python train.py --num_key_value_heads=4 --norm_place="pre" --warmup_steps=342
MLP neurons of a small language model. Each row is named by its layer, matrix (gate and up: input weights) and neuron, and shows model dimensions 64-191. Each number is 128 + 32 x the weight over its row's rms, rounded and kept within 0 to 255. Numbers have three digits each. A neuron's up and down rows have the sign that makes its largest values positive.
Before each neuron's rows, "fires after" lists the tokens most often just before its 100 highest values on Wikipedia text that the model never trained on. A number after a token or word is its count.

fires after: "\n" 19, "-" 13, "==" 11, "." 9, " " 8, "|" 8
L9.gate335:073121080142146056151146140122120157061099144126104201129114062136187119099149146151146140125098103128110104116181109133148134181143112149077122161122110090108080135076155130122141082125125107109182187152124128193077099081086100100082102158141096045144157151074187101103183148109152168096151130159168111154126127116104128155174138127091100137113110138125127148121109106128111108079164
L9.up335:089088109154149091121190134102149135073136148149092123111135150166135147136165062164070101145098100116136113125167092141153134145104121172133085167130154109150122133087153127118151112064110120065209187076056110196096114054187069129108117130121144083097163141123199124137134136165119119159125157159131124174117121135147146128132181102158136079133132093213166125124124124081172183125141

fires after: " " 36, "1" 29, "," 17, "°" 9
L10.gate462:116079120167123145091119107164148160136138145137142197113115103152112159152100163129125134161169096058136135141134115102109125132147141142074132164149151138117144152080157122135129092145131110174127162109131138166165077123148156078150123137066120119154110139124214097080043127142098124118154206155103147098178135131137133136113141148148101183114052120091086180197140106159115092180149
L10.up462:150078150132178144127138121136188139131087130118103129098083144111097169133068118126061129164122183119137161126132137164058093129181140079091074159115120130164114156087155120180117131106172111154169173115116091163077133167070123144105155139075140144194109123136167164145139132137122139191157168121117188090173212177129137149172136147148099170167102089084151158156160102131148124188120

fires after: " " 58, " Candidate" 12, "\n" 4, " AUT" 4
L10.gate236:118063052128152137131095136142145114133165132113132119075101140138095153145111092124116134151151117100122119110130128077135138128089165114123109166196133128083148085142142144146176160175207116168175180127181130153104068122134105114154160108147163088153124083088222122156165125122094191108105111176174162127173157163118138170132121217132096146158103158139098134122147150167080084122201
L10.up236:092141152112146122106134202091147166094122098181142132139128160097127132111137116119136152137117111092155135135148147122136163086089122112149185129118071161157126132097195110133117160124169108127136134172093092111138154157139125117133197151125095146106139216130181114156156106094177205041137163104176163084070205134137127113125127143187210138085120095074095146086119073116118159077151

fires after: "." 47, " the" 16, " " 6, " The" 6, "," 5
L5.gate403:142091101103141126119150102152111148085168107123131167098122137133148059090135162132162110143061096137152133145186105091074143149108115127136064118113047157135172090102144148079117115051168154159165156139209151150099105157138151102101159167094185113115090173083115098090191156180129120164140132183090122131084125138155087129074112138076129165082132137189146138113072136099127114112075
L5.up403:183103135130081137147160075049161109132179188116078122069083199126133102047131149152126138087165132149107161137127060151133149152168127178072138154134159121057130117120155138140139133107137104171154172063117128112115137111123183182115134125111113181129115113149179123158073147181109086161103170137139155142145138110115114131142114155129181096134116180092184119121132081100131142116171

fires after: "==" 24, " the" 23, "|" 14, " The" 13, "The" 6, " " 6
L7.gate178:120080044150108136140125140110091143114140166128134109094159106165109069150152166121128092103090057099118167133112134093075168170133163098146087168139110148115128145094124134141112127143133124119134126153169167197105079163114137093121183117133137100161115121043104040118200113175145152092121131190120096090131172141141147176087171160153107124167110134111164084138112089102102152121073
L7.up178:116083152146072130121130138106127115142105150174126141134131119127062047080176186130119126142106119067093132109104166063092135133159105086165118127178124136151141093066124070118115166128163081142135153089120145108118148084148106072138159128139139109166147175132110185113172138122170098108083105149167095144068142109076168133060140182099114096081103141164149106129134144122147142124112

fires after: "," 30, "0" 24, "6" 6, " Ra" 4, " So" 4
L12.gate330:109115103195174078105122138135118146111095189136133140190151082170116153101162112095191097132158142102168173172162158112107135120097162140117162126108089185117119192120110140181069101105218124140142202142132135161078059139084168112145090125120120107125124208107153113112146144094147152151139133094148145080085174125138133116135063150132136149112121164131061169150130101185088151135092
L12.up330:145113135147181129117091148102136109082150101108071179176172154136088129088158134173144095190160095141080054133099153101160114124141094176117137138062117135147124124096103044109108068152132100058137111076132078152111166114160132134147125120132081100117081120104180110178128093097137162081096076118150153109117166137104180098142096070165095159173113097065083130114124111123102186157091

fires after: " " 43, "\n" 17, "-" 9, "s" 5, "." 4
L12.gate201:200101137173130176074139119116132136086129172134127144099113154107102149110162143146091147130169133060082147082149138135148154147137108122096081104114162202113094156171161158154144050114227130172107171114116120125089085048130130110118156101163142060126097105113137128118106074110149098103108092168141101116135132114119177085153115201184159132133124107092164166144191085164106059124089
L12.up201:150127131121084118127162152081105103153163129186149109171116131106127111147123141166152209182132035151094124172097117182104107146114179164126087119130150130121122113085080089093077149087139142120136107146129114121105089080117151140132095098099146082171120123103166170117094103135127095187106062111141185118122096194065109128171095192163180132123059206150101119099168070132183149070171

fires after: " the" 29, " of" 12, " in" 9, " a" 6
L12.gate495:194135144150074103100124132110128117120154155167097105150126117143150138140117123116174079185089164140083135107129117096102110144144164079105132162115169160190115079112097125106166063098102081138076111102117134073105135158120100101111084151178075128105114131161154013103160108145197082087119134185145155092176068207180158173130094110135151114155126121068163121100112097143101160113129
L12.up495:104122147161145086107082090184153213131089132060171104107144129134126091167138119116122169084097125108132141129073164089112158056116109156103113104177091120101134178107202138112197138178092147060151144155121144062103131124061140130129106050100115153122127139115112098103145184132186152121129164139153086184105143115140111089079166122078065163142161171182125097127076096136157144064106

fires after: " " 61, "\n" 9, " (" 8, " \"" 6
L2.gate12:115130136164198128109168102111098173099092147181114153132100125138157153105168080070178123092112120141099138168154110172131058165175118131126140100160103146114167101133172185141141127139140166176115115158078147190153187138151171130138148158132128106102110097108168138119147092108122167153080119132157076144095159143153078170126109162147132110093136125149063160196092173109067081108084
L2.up12:126091060129172137175143159111134066131095158148117122087134174175087145092101146145175114126166094094104147127111112113072094182140176135135200140071125097113189115078131117160165119072155112169095104155112101216109092107130164163133166095123129104135135074169150117150070109063097111188137103196159173102120185141117075154169174114093139106131202175135180139181145119183124195114123

fires after: "," 39, " and" 9, ";" 5
L10.gate459:096119118150150096124125122149125112099128180111136136081188124138094117108094152158174088098176107057160081147173169137104084137105134153138125117132142094123099181037147180141209132111134113146142185137106140151125131110149155129107186210106154114122111162100159134135203161125122085094117092191126134061111151095114131108093131150117121148134117093170098145153103115140135122147133
L10.up459:114137110185141172127072200140097131188135090159113085119136131148161207127109120111139037168121179159082129121124153113096101111078151128128118085143127135080164105142091059120126104137103109120133136057149116115100165088142096155113129105077159176113083117122139108186100124138076089195134169077154169171112148124166179120110137051108108084157108106200138126092157151124181157193124

fires after: " " 55, "-" 8, "s" 5
L13.gate334:131144101133123113105117101146090156084138105122161050132111087104123138154108118058117161129140101152105102156202114129125114128107180144151071148107152201141091095111089138109141126159161101128076123148150088127116105138141103108103144106183099090155137117126163164097119114182151154129105125163107183097124122173121123154209084166104158171156141143116103130145113093136144083117150
L13.up334:121183152097129116167183134104129138055159051150140098130105122125092121127136125154068107111143056136102122067105144143136153110125080154057110156080190097183084157123114147124121133061129139140124169139166107058068140113128122112126119141163146078126169110143137122136215129102139098105139142177170127146162109116088177150114139115135166127115125143145126116117196119054187119170107

fires after: " the" 32, " " 15, " W" 7, " B" 7, " The" 6, " R" 6
L6.gate198:145103077125072088095132105134085110145181134079108143127145131099112108147119121171146110099118126138195167127164137061106109166122148135083060150109106148083125135093171170142121080118182169148139172099136149139161105111196110138123169125112136133136086062124150101147129178181105117138088175206138137125139115175104128121107094181128147106101088157232064132118148098150141134116086
L6.up198:154166116165170132168084067117106218151146090126112188134128155088114114060126106153151110106138122144096178145195105103157078153142118153148118137163072143135120096137157185093141046076111090169130114137085148101111130126192139134096175147087113138180066070115111118142167117136098127088064099075168096112054175100116174146105083119131157097135096151136084143029153142116141160122178

fires after: "1" 58, " " 11, "2" 7, "\n" 6
L10.gate270:112106122143120102103146116176140076129184125127120159129102142130153137126106148128111171106140070107149164114129083151144150205119173131038175179104086139151113132069097153092102093121180116041164162128125092152111107143084068127114167118128166119107098089097234151144104131132133122142127141118128149129193157114140129177111091133153102150124121111189096158188114156170106081123172
L10.up270:149100147111133076125145112134085103152077171167112180148116133135125171185142164066106180116116153117118138182130113139106174090176094116116082141146115124124099138141128143087166139184126156139145159031172094129103161157107073141101082128094156142060141115098169076198168125117089068136124133111115131079116145115170124088104151116155099137124099121113075127100135146111149095177135

fires after: "2" 44, "," 22, "0" 21, " " 9
L13.gate414:170134140090147066109104119123105119105140169110141184111172100098132122152111091079119160143093151123166145123235099107052166114137131127102177171118106128113114122132120129150105111164197091135124132132118088097097115114086180120136128131123111154198195127113190137078118098143098135137140099169126204175194132190101158130127147157121052091147114148116177139110175117159110110116133
L13.up414:126148182148177193095131081142146130121120158134158132153128094147106129118095176202142089177175084061068149182109118196073115105074137151184147124160164181167157189066136148167091148131154104192115178146164129119172098123182138108143126150088203146150088115150146136164139172099109126082130175130147099070126131122110094117131157141079090126128141119174115108090126139119137134131137

fires after: "-" 23, "\n" 18, "==" 15, " the" 6
L10.gate239:120159117127080142115092119180122165135143168075108176189166108120155085133135113091134089146115133155127059173161107096127195149100124064089146133118095112123108079114153178102082115117123152062123113127152126145108116125140140113081159167162062102137152102077173097079124162142181168105075112112160114157191158193113129151129097114133109096114132153127092080111112050134096086061149
L10.up239:153176092131119142134169115132167134173182152126067062099141115118084138114172122170151106141155164104094134083129162159117114106148084171117156139113124107102104131107174116106171162095156122089144170110065176179113165074121183108119082159059186122141192113124161111155129119124096170157105163184177193128193165130136192086108101193133176120107175101129186130164186138167165155116137

fires after: " in" 46, "In" 14, " In" 9, "7" 4
L10.gate455:116149086156114093070143150168155088133097168161084090115109082142131138182173139127205155117141174120141112086166139127136106178054140080134161182045157136101186122125131133123120147122170130105085117113167132128153127102129111121143133119162101088074096111122141090141128171151080154122097106128119165092093102135188154115104109184116085166127137058189074118069137126158076089169106
L10.up455:156121097194176149175053078149173134111082074148090070172167080163111108148103169125189124112100151129032163130101138145161122095114124151177173114153111099111135119146178120142152181146073143078105094139148125169151137153114181143136141144092144098081103146132135097126192102132100175113104152119098173102142123127141159141184134142118098132135124166142113132088138141144175122148072

fires after: "\n" 21, "S" 14, "-" 11, " " 7, ":" 5, " |" 4
L12.gate491:134112109121122126104232066169129196112179152149097151159131137174130132136145086152143093151088127114148126127136140114146141171141140127054094126147160129134131114086101179114104092116137141133109164134135130172101040143088110069050103134115092045151118097089182136185091134125119155131095161106131147065120112106112130180160104129093155196098149086073074097161159110091106137161163
L12.up491:197114078096150100125143133142177179097177113169127160116144114095100136123160050139124150126144127113180130141171093158128140149125164138140130149130160166146104133125111157120157083177162156146160137107130093112074068151090137113139154159111147075105031114134154125164164111136124062115138189157084122124066180138125077177135125170100113135146140095090082148055109110153088187188140

fires after: "." 23, "," 14, " where" 6, "ten" 6, " (" 4
L9.gate326:196156121169134176081185120098121129119123184137096162145158134120157116111164140113167129170125122144117074181101137100103105157134138134130118186097195132096131109126145142112066132057090131143131118158158105112162125094169134108104162158132153108103130201090174085144137147096097109089090096112117138091177136102133160137103139101141133117162069068115063093132112112140095087109103
L9.up326:119151109150099192162114084074127143205129181097088115068111065098135102141152125172178060161140167202100130090107193150103129152149138141153143170107173077115095085152147098151094161115133166127156090120147118134175149087106202168095096119118180108118106150100109088162143097109164065156136157120144188126149219093129117114095184109132159097151117122074118087120172131102136090122102

fires after: " " 34, " (" 9, " \"" 9, " W" 8, "(" 6, "\n" 4
L6.gate349:218129149108148121120142149081128165132141196159125147124138112163118136126146105141157109147073155143097153136164083114117101152140166098082086185083157119127142110112109139109119102107139098149133175148152080180205124110180126140101112129144149091084143162084114129134191171151107103175091141178210127173140163210135093155144136157143162154101160131095173170145154117190102095098068
L6.up349:130146169107193137112125190141157128107075202149133139156166170191156151131179101121132088137117134106120114150134139102157148140077091121104147116191125101183181113135112123130142088148104125107151121078172102130167150104189085178124153145173111112112153104092150144124070108073159116118150106096199155138144164130088042118162151116146118099068170047106118121175150168127079079172147

fires after: " " 60, "0" 16, "s" 6
L13.gate42:141122112149077106093126119153157100103097187097107113125087107123097124167120066115142173076214184114147153166204171069114146148111167143077160193075195132164145185150121139168091092139178105198128141149128150120121061087148150131149121141105067064096150150132166147097109167145165139083136119151087160181082149126125099144156056145171124141132123107124162152164144118123088105133066
L13.up42:077129134153129204126128064117146121124161098103140119118147099101031112148117107127128145161081078111121129052134147159096154087145124136119021103099142121124139152166085127100171064120125138148100154135118114087100084115128140091099133138096105155174089119122111145120112143169083123116188135192170156128105119168108123119164163153111125120148160184121085071112166093167158115166186

fires after: " in" 39, " from" 9, " In" 5, " of" 4, "," 4, "In" 4
L13.gate243:093156116176132107123174103153114081107112140122132152161126142149086148100150163137141125104144135116114071111126154149157118129043104121141094160139138079085130156106180125118161139152155196138117205093135087114134161155158086114148151115152159102100167175131123130135119170148128138073120093070139160130137129174141175086060120138153107132123159149144140139090157133127100117090083
L13.up243:099103205150046164111153108156117177095113116082140089144142104127111129125154095130139178109169121157101156151148176096130131103116115107179014151140141098121143118170117112190168227151151109133120134093158163125180150174124128083165104148153122116131132121087146145085149081110121177097136187134148094077152137102189104130054155163118120131105093100100082163162179100084145122122118

fires after: "-" 20, " |" 19, "ed" 9, "\n" 4, "|" 4
L9.gate398:090145138130138092093134094174138195124138166127112180160087128069151137145200090079173117176111133133094161139150149172092175222121175125132131144135097185144117129079095131075091163138152148151151135156147075116161096099127121098141109192173108129112149171041168109155107186165119082091086150163152128155099128129123149111137128121185080122108162081065140140107171056119135143170133
L9.up398:139188174132164183099105111158114129150141189075100113099104158108135121179174135164125080095170126117094138107178095130108148114078082143097109151129107126144148185078147120116125100172122139174109208160095095166152107057092198160148131140086150141102114136118134150129089104111160128108169143161170143147111125116161104146170126112192130064101115132135179125184205125121185147152156

fires after: " " 50, "-" 12, " (" 8, " re" 4, "|" 4
L7.gate255:101060117136181143124115101195145148168074169114094182101129144132095102082142121100129067116121069182139136150145086114113133144133176120072135177124125145146113128078119127130111084087144154147181188125117093130153119091097074110149116144098136085140126172099223113120126147163128148162095147187109162119146114142127210117128126107126089112170115074097079156121176104118144082095123
L7.up255:100039098118111134163125133151153115126119166148109150090123114112148131102140110080120130121090160171169160217158089174107092118148129123114125111116186184107167128098177135178146143081181113128137134199059156160155097112132088100104129147144114127128055105149155148107123128159127132193167155153092171155094067146193182069120124109120113126090133115109162096128159151131082159149075

fires after: "." 26, "," 22, "di" 4, " " 4
L3.gate336:162097110130104095102118114142076161119145197165117126151138104100099120202182104067200115167097115134088117143196140195130142166118152101106106150138136128084119128073137145134182097171139150203131175114155097135150130115128124119085141203119139092100149136079145137136169114137129098096137136189147155134159147169155184110096133120109125126102089106189097145144204131173060118151097
L3.up336:146094123115120112085183143122161140148071121166103130130160138100130071103143152121112081129098191130125125130096132176145145148138204113140084145139162131103127177102167129080171196148104149138092092077131115065128127206085137147104138190162188181069118112124146140109127150125132090141134143141140091160123148129155206113064135156128135092135189110178113196108138106090153098167116

fires after: "1" 29, "8" 17, "9" 11, "0" 11, "2" 10
L10.gate260:049159099139138124115176136130176132176097127094147180111121041124164099131122127110153223154144094113149153098166110114187152159115121115123145130103080141182103119083102128122177095141135130107131121175071176150122089129121157103124146145121074119118122137058155154129129113160163121087132087145139104111141197110098110120123059197049212078131102138141145083175078073133073112094098
L10.up260:129185093135090141157147098158167087164117142071137193093087088112137084144080179122201181147119148083102062121140094086136142158119110108073134132071123083096118104101143129090148095113088142099113138129100186095154140110059089121109108154155145092144132139135130168150057086126134147091105065111133100091108160074101173136111100179130166120144107135102132072168079095142104132086154

fires after: "\n" 32, "°" 10, " de" 9, " " 6, "″" 4
L5.gate177:159098108146116146115092074114125105124115088140090155101159099112091149147106150156145120139096162096071184047154127131119141158116152108122132135151104139129108093168143164090118140126139109129169184142100115123050088104064104131081107141080175115099174070091133142135152085143127178099124144103133138134120147118128183149039061088109135192123179141149117069122174187163154101093145
L5.up177:152113155141198121165148130171110102095121062137174144104118154123072236152141179173127140125182142083122166166120090136119117127134140166116102073145115204181148137176052141144068145123135114118156150160108140122124103116120108150134135155110145137142111102087180132108117125116139187114127119102115123113131101158204156213145149080152095123125166141086139153112147168132097144138127

fires after: "1" 38, "2" 18, "|" 6, " |" 6, " St" 5
L6.gate166:198127120117093144106096131187152133136172126091099126140135141121172152162136163192130199122046100109145185156160043117113115150154178081097142190097098163086114131098206075147157141134171114113168153180127147140108132065121206150124096114133148148149172093087106093156133076172104171125088125180108140156157153095128146146097090181107063115170140118148152156168106098096096121134113
L6.up166:137149097064077151158152152188138182133129129141031157084103091150179080146107150154153108114103133129100174132162087170134149147170145058131051134039152107129082055092153116082132114075166106080171153183170136109093128092172134153101150094135144138162135122121105086166120100182128102088150151180129130138173172125072125117114081148096073121155108086178120162100107111116134144091137

fires after: "\n" 24, "\\" 14, " un" 12, " \\" 6, "-" 6, " " 5
L13.gate34:119149079120125084090149135123114141094104165122163127101163114149162149133166050156096102129101143103142143118137149144079173153118165140107171134186174159097098112139157115089136142102177123143148183119139088160094092084148071131126104109159078115178183124088163097140068150104116156128099116168152163167167110100122152079115112084116145142120188094124136163084150115147113141166095
L13.up34:126123123121140084126092098073144107130168112135077111052126110149160164094136097101098065101147134124131116116083128079096119135116116157117085150159208183148102177138117082110128095092145163132151125190082059110140103064143133113142073113152118105111157104121085152145088142192089134151127173136128141182185113098144169106143156121152203109059142134170119192130088070181123117140136

fires after: " " 43, "==" 8, "-" 7, "C" 6
L12.gate274:131113068123138090133144080145097121106055155091156146096136116151155111146171133081100130113108150147083107118128138108096099165127215122110110126187160140066145157090157102137146086095145181178116188183134063168103152125183130112141162154114114060186161106132158131136170153087115102083103071148133155176169102144072163141133114169091158237131111126117086191113154104115084101122098
L12.up274:161132118150131112142125167086139189098108107185157138160129112163097071108157156152112106132065139177146117177098118079111093117133176107125113176138128120051164151088161125094120129086174118079143190170149126106153143197106069110092138154199141146105121148128126152106159162147160173148127154179088136095123092167202144128111128135142120140119067160135097208095150118096121108126121

fires after: "s" 28, " S" 10, "th" 7, " D" 6, " " 5
L5.gate339:111093080092069133134112132129159146129185204118073157131123082120083121086148080169140187159106104138136188166172118089151046147141125099079062180069145150139115151101122147093115135114193098133207176089130154138141080098172132120122115071097087170155104116087158126143174117150096154191091108174159109133157131146091178158181166121121159134187136133096124163162153118114130122168122
L5.up339:153107120152125170081085135080153119106173123110091152105140099069163175073107153219118150137110169104117160156115132164185089114118151114109078123118133119073095110182095124126038183138119096177178118063137127153063096158118134123100113071144130105148139069145088163154174127103119135178096096111122097183133152107086108119130096134160214143195122140113197114112110100133152132127136

fires after: " " 34, "|" 26, "-" 18, "\n" 5
L10.gate118:139098106146115146174106061156168165096185155108116131154099064097128156086155092072150142125145157127081168124123128140135146155147142108094120169089154144156123101126113157141109086162128065084130115145120099142120113101100118102158116120106087124163109087131156073113148133114103173119102116127109144138110149142109181133124113111188148142167131073127145181169114124115083154151211
L10.up118:127212128219147179138127158149129130119119151105119096153168154135175125097094132130119010176087111129124132078192124142113078121076134131083119152110105139168115089125087117151125073168100133123092108087109150113121111142115109145150151099071102128180156088104186144153117069078135156126116151129146120145114207157135135143099114089182072140169142095153087152162120180122189114210173

fires after: " of" 23, " the" 20, " in" 13, " de" 6
L12.gate438:133107148186088146078116155144141131102102116131110224143118088119147147128155122151131128161168074066108138094128129090101131128121087157134137154090099147115125097139171119112178080118142095152071132105129138108159156127111190110141075120157152130128182154098128097133124116097102140057162136106131191064121106177178188142070106189126192162054142098098131125128135089109077140157060
L12.up438:122176125123146034143052111116129182092099120102138105152114143121142127121089077166168091142153124132170122147122082080112080098163164140064131132123154132133138159071141106166186149064085147146090150131123119114146140133121129185134134109141100168104216183173148113089113104118107149151147192154169173117144088168146088137071116129105098144137114136125136107086133128098096138121100

fires after: " (" 22, "-" 19, "^{" 8, "\n" 6, ")" 5, " " 4
L10.gate210:109099102124150178121136142134105129173127129155151168150105096109129132182150068142149108128074159114119162081174103149158165122092170118110152194063167170166151148083092175123091097092208129104135147158088117157112065139097154107116125146143112063115129142111165124116065160129160184128164143172127182117162129167147140127166090107185170155127126149138136151128154118118090152154199
L10.up210:169147183128177154139151120105141139144144113145098110119073132103126112157170078121132073158130099086103184102166118148090103127175108173152071127176199135177105133066086142083087122057184125113138124075115098069114155161099171107156114085117117088107142062136134092143203152119104168152132124107110182145157124102135137114161097106119128122083188123097177120098149112139131125156220

fires after: " " 64, "s" 8, "2" 8, "1" 7
L12.gate49:180149139133140148071145140144106119123211122127094159099084111136116093138121134122101119162155116148096102153255074100119083111113172117081152195127152141154100126119081125144108130123177120157121111086155089116105124098139160131128122085126168139154158102169155145070156102153161104134119096182113159116166147128086069100148159150069137101156106146161115169140149090123142117048138
L12.up49:157184112106115128097153110115144120092201070136122150173117108091130151209124127148083121183145131123115090119170125103178108128093136134098153173154116127147103173085086161147108175090190100157119119128151119095096132092099164081097128146130161077110124138166119118066125098115175119157123129124089117103146100114122092125141163057140126148135038159127093152152103066133150124079082

fires after: "-" 33, " " 12, " (" 12, ":" 6
L9.gate238:111188080119104144112146135168135167155182130112157200114089111168138106120120128101086110152120145110083137109124096174124185163125203140071078153123135155143114126110095160109113069141160125119094162148097110152125095120148143071111159159111078133074101148102190077113064158121101138160112154138153133071166150163111156189159092155099106164083227148112059127143118111096119135103135
L9.up238:178118118092109103127116128128097123110179120135182121108069096151069112136109136143177084134175180069161148095146131107129082169183122058139118125052151124156125098098092081097116055047120132119078131159130106117084173130129135136149114143122151083126109158167078193106095102133156095181109053150187132147064113090153120105145125157106127140091156146090159159148142131099103195115099

fires after: "0" 17, "1" 16, "2" 11, "6" 6, "3" 6
L10.gate158:153065145149070134093122075161174111180114204121158152162083099105139143104191124133168157163115183077138137099113114175094148133120132111076120204090116113146146088135173138140087113060092144177119133135163170105143153145124153065122112096138097131080188106036132143143077111105140122119108138155215087148138138124127123153116033115111131115152132054072127165161128132171054132160116
L10.up158:137121075058088094122101121101122143100143086139101172143101053113116141097076214129225089145173148099098121200170126076146138088149130098145139122130146069139080137139113148118108097084141153075157100102230122146110219114097183152105008134114116099114166166105138114130118102137147098086106131117119112156088108139131120158089144115088113133119145091117113085156091066098135146121094

fires after: " |" 37, " " 12, " the" 7, " St" 6, " The" 4, "|" 4
L6.gate312:145147062161078052122115107152119109160142223127144121083144097154193076118175124127125113109142084117097163146103080126143140194159173111066144198136119174114104153124126200138110102124170110130126145152084139127151114074128126056124143093126082085137150081067123095129095122134119190116109087207149090135127138102135102146107050163118172113098114130133125153097143113159096154119086
L6.up312:085073064090069097142116115167082142115087182143131131101116110133165080200180120114107140090072181134126138072124116167163136127124175117125086117151115077129116165123123158144143100080123129091138084117049159101198131114147172112120129097104145085146111100087146121114098120169096125132101116149155069168164159080140127165123112153147136071147125110081124105060109133143125152150117

fires after: " the" 35, "." 13, " The" 5, " An" 4, "ut" 4
L2.gate213:114071070116139134128118139088118154122134195160120175138080098098154130169130091157119162132147112142092200148186130081113084103154161119097108164150133125127119121138167153056198129153140146149129188120049120099151101144074086137160153127101130032091140141134108052117120120197104143150138096202097120114190135112128162170137096102117172131113123129206130106151115121134090140123141
L2.up213:084103067151066116129120174110150101104127143114143112138157137109184135174098089109172164153077192148103106164119171126142077155141174064136135143184136132180161145151112102075153157122152096095137096177088166090169129117168170115141118120083122130130157206106121163128180185114144129142088143180105080109059128104203068135095057107150146119075147105153128152122152106148104150128081

fires after: " " 42, "\n" 38, " Lu" 4
L3.gate366:155133121141171112107112184104061129150133144164102169170135111160077175187129121109111111167091122114165095162156126146130099180115201075096141156146094080125108170127105161145115083080126093184127111139116141135122167152138088113122162162075107156048130118076163088130163124154181120168111117171175126120122130212078099138110157135099125126086165083138049138150112205151100115134158
L3.up366:125057136106147215132112135201122127182104098135068160091131136133154147149124141176060130127125170090124156131122112157163120124068166148130148129130135087151106146060103110127099119050123109134156120099096145103098140173133141120128145111075153084100137118179172073099089103172149140159154149142134134103158126123076118105153129137152163000111098056096115082145127138138130133125166

fires after: " " 36, " wh" 9, "s" 9, " a" 6
L10.gate424:105087179150118103099150138104126163128150143142160133137089115146115118151151085153073087126124154152117172108161108082123069146119159166099030140118180117102115182154078182132159174109192119147154132155144139132083100059100150090087127131160177078070081134100169088131178145106104124131079209129165133125096125102110146098130113172099129160154109145111125157160166160060185114176075
L10.up424:148105131132138091097089068156080129071104147081158124100029162092149109102117107139136167085102129183202114139114122120096118141088137145078069168117145184138130157169092151180137094129163138170210112117163112122045063127148175101098125118094083120145140162142168103098092147113150132111187090145123109194169088100080173136151155173098134087127126147194147092155136124165181090135143

fires after: "s" 27, " " 16, " S" 13, "K" 5, " K" 5
L3.gate164:118135111115147193084192119105140149128078139144123199156151103115134122163117115139168107171146119201113135102174143132153177080159163175129107116053174124121097172108179111130194160124128156140140146138131176142136080116127068089149065097133100103118094043085147080101111131183129096116062124134177202129123099181144107138168116092144120157129063185096127111086124149121152148148114
L3.up164:124123120145125095138177128156081133134190118120120143110078149114114063100096120079080120109117160124155158133136111121080095119157125072112098162080150147103140122091125177157087121109050128139113114061137104127141095137088144194118164160075138106116111116167176131112080093051164123135159133110116135117098106112176091163103172174152137123101152121154079131138127135101156132064111

fires after: " a" 23, " in" 21, " A" 6, " to" 5
L7.gate291:140103092115109161091165133130113084081165179154162179165120111102157104157112123093132114107169100102143131098145124098130089160142128132134095109065138194140090127069120133141168101173155086124150097154068133185110096106158160103141114131172039103098144119185104100135112140099165180132131146155158176141170110140153073153100116174092112111111062114144099160110120126122116179121103
L7.up291:117145154154146123098136120148123156096108127145129102195164136110153199117165115115111162100114130128104157075124129152169098061083129137143108110162116128119147156143193108147116134124135152126096137132091117112106135157093184064174116138058108135168075137158124135104101115200145118131205113132087124122125161121122114068123102167201139155156100116125072139157083099113120100119111

fires after: " |" 32, "." 19, "\n" 10, " (" 4, "|" 4
L2.gate251:098103077109081143092089127143081106177082137136095165161131085097132108175182148146165111171141116150114087107115108171110163130168130123125151179083078133149104127096162119125103087109117112173152143166128123173109128103060109094117118159105150100129122144053161145129131064181125091071093113144199201129108140123117132144115166150100146139101087134160048123187179133079124146136177
L2.up251:119157109141085150095110169165163139181093126157141141130111109149164162154156107132088097137079171089165174169152121144103133139153112142114177182185172144136126134094180146100126111090169104190139166145108107102171104127104111090125111125076121070137171124130213138186164141219112084163093122138124143148098084104114179080101143146125196050112113116104130104141137104140099168127156

fires after: " " 39, "1" 23, "2" 13
L12.gate99:156109067119123087117136132137032095069162186130103155131081090112180081167150129095159145157139150127129097147216091137082125125164112090114110165063109124164089162134100145130090096108105133104161114161076105164112112117160151102127164146149100114125165164107145128087131108205117115151118116176166136111140098076088072128129131184090143189181088072145136118151142126095107130110105
L12.up99:139085101135112102219099117142092086095185119137134152164091133118199147123134175147128159160135166128127175142214085141117147116151110058114212134144094100187145162148176079103099134088119141150146125123063130154161142158092118136128162150161114138164197133168147166138144125151156100142176113176168107108121163102103094129144133192140186099132107172133086209119145078129087119147133

fires after: "," 21, " de" 17, " of" 10, "de" 9, " in" 9
L13.gate369:117159131167133070025154127122104169119132164172133176171162218158117110152173135086172132093146113084092191148133059132100129139161147129093135125079193145079096156100163148081128168149086121198164138140101142094087138163141183136144095115133140135084088191074210075153131168167105088123160162168136144141178106124102144138130124124112118159170117089112158114133097125152153133120128
L13.up369:144158196203124119129167145162188142109151121086115157134081135178082104088144151189205171155140151133131127112127120072139129124168083142154122086084116111155066086172174086125126167133109137115128136127191186118137110094140155128114108070144135128100160150140186076143094114111103211099128111102148082063136165088160163169114161108143105184099138037099111142123094124114103151112106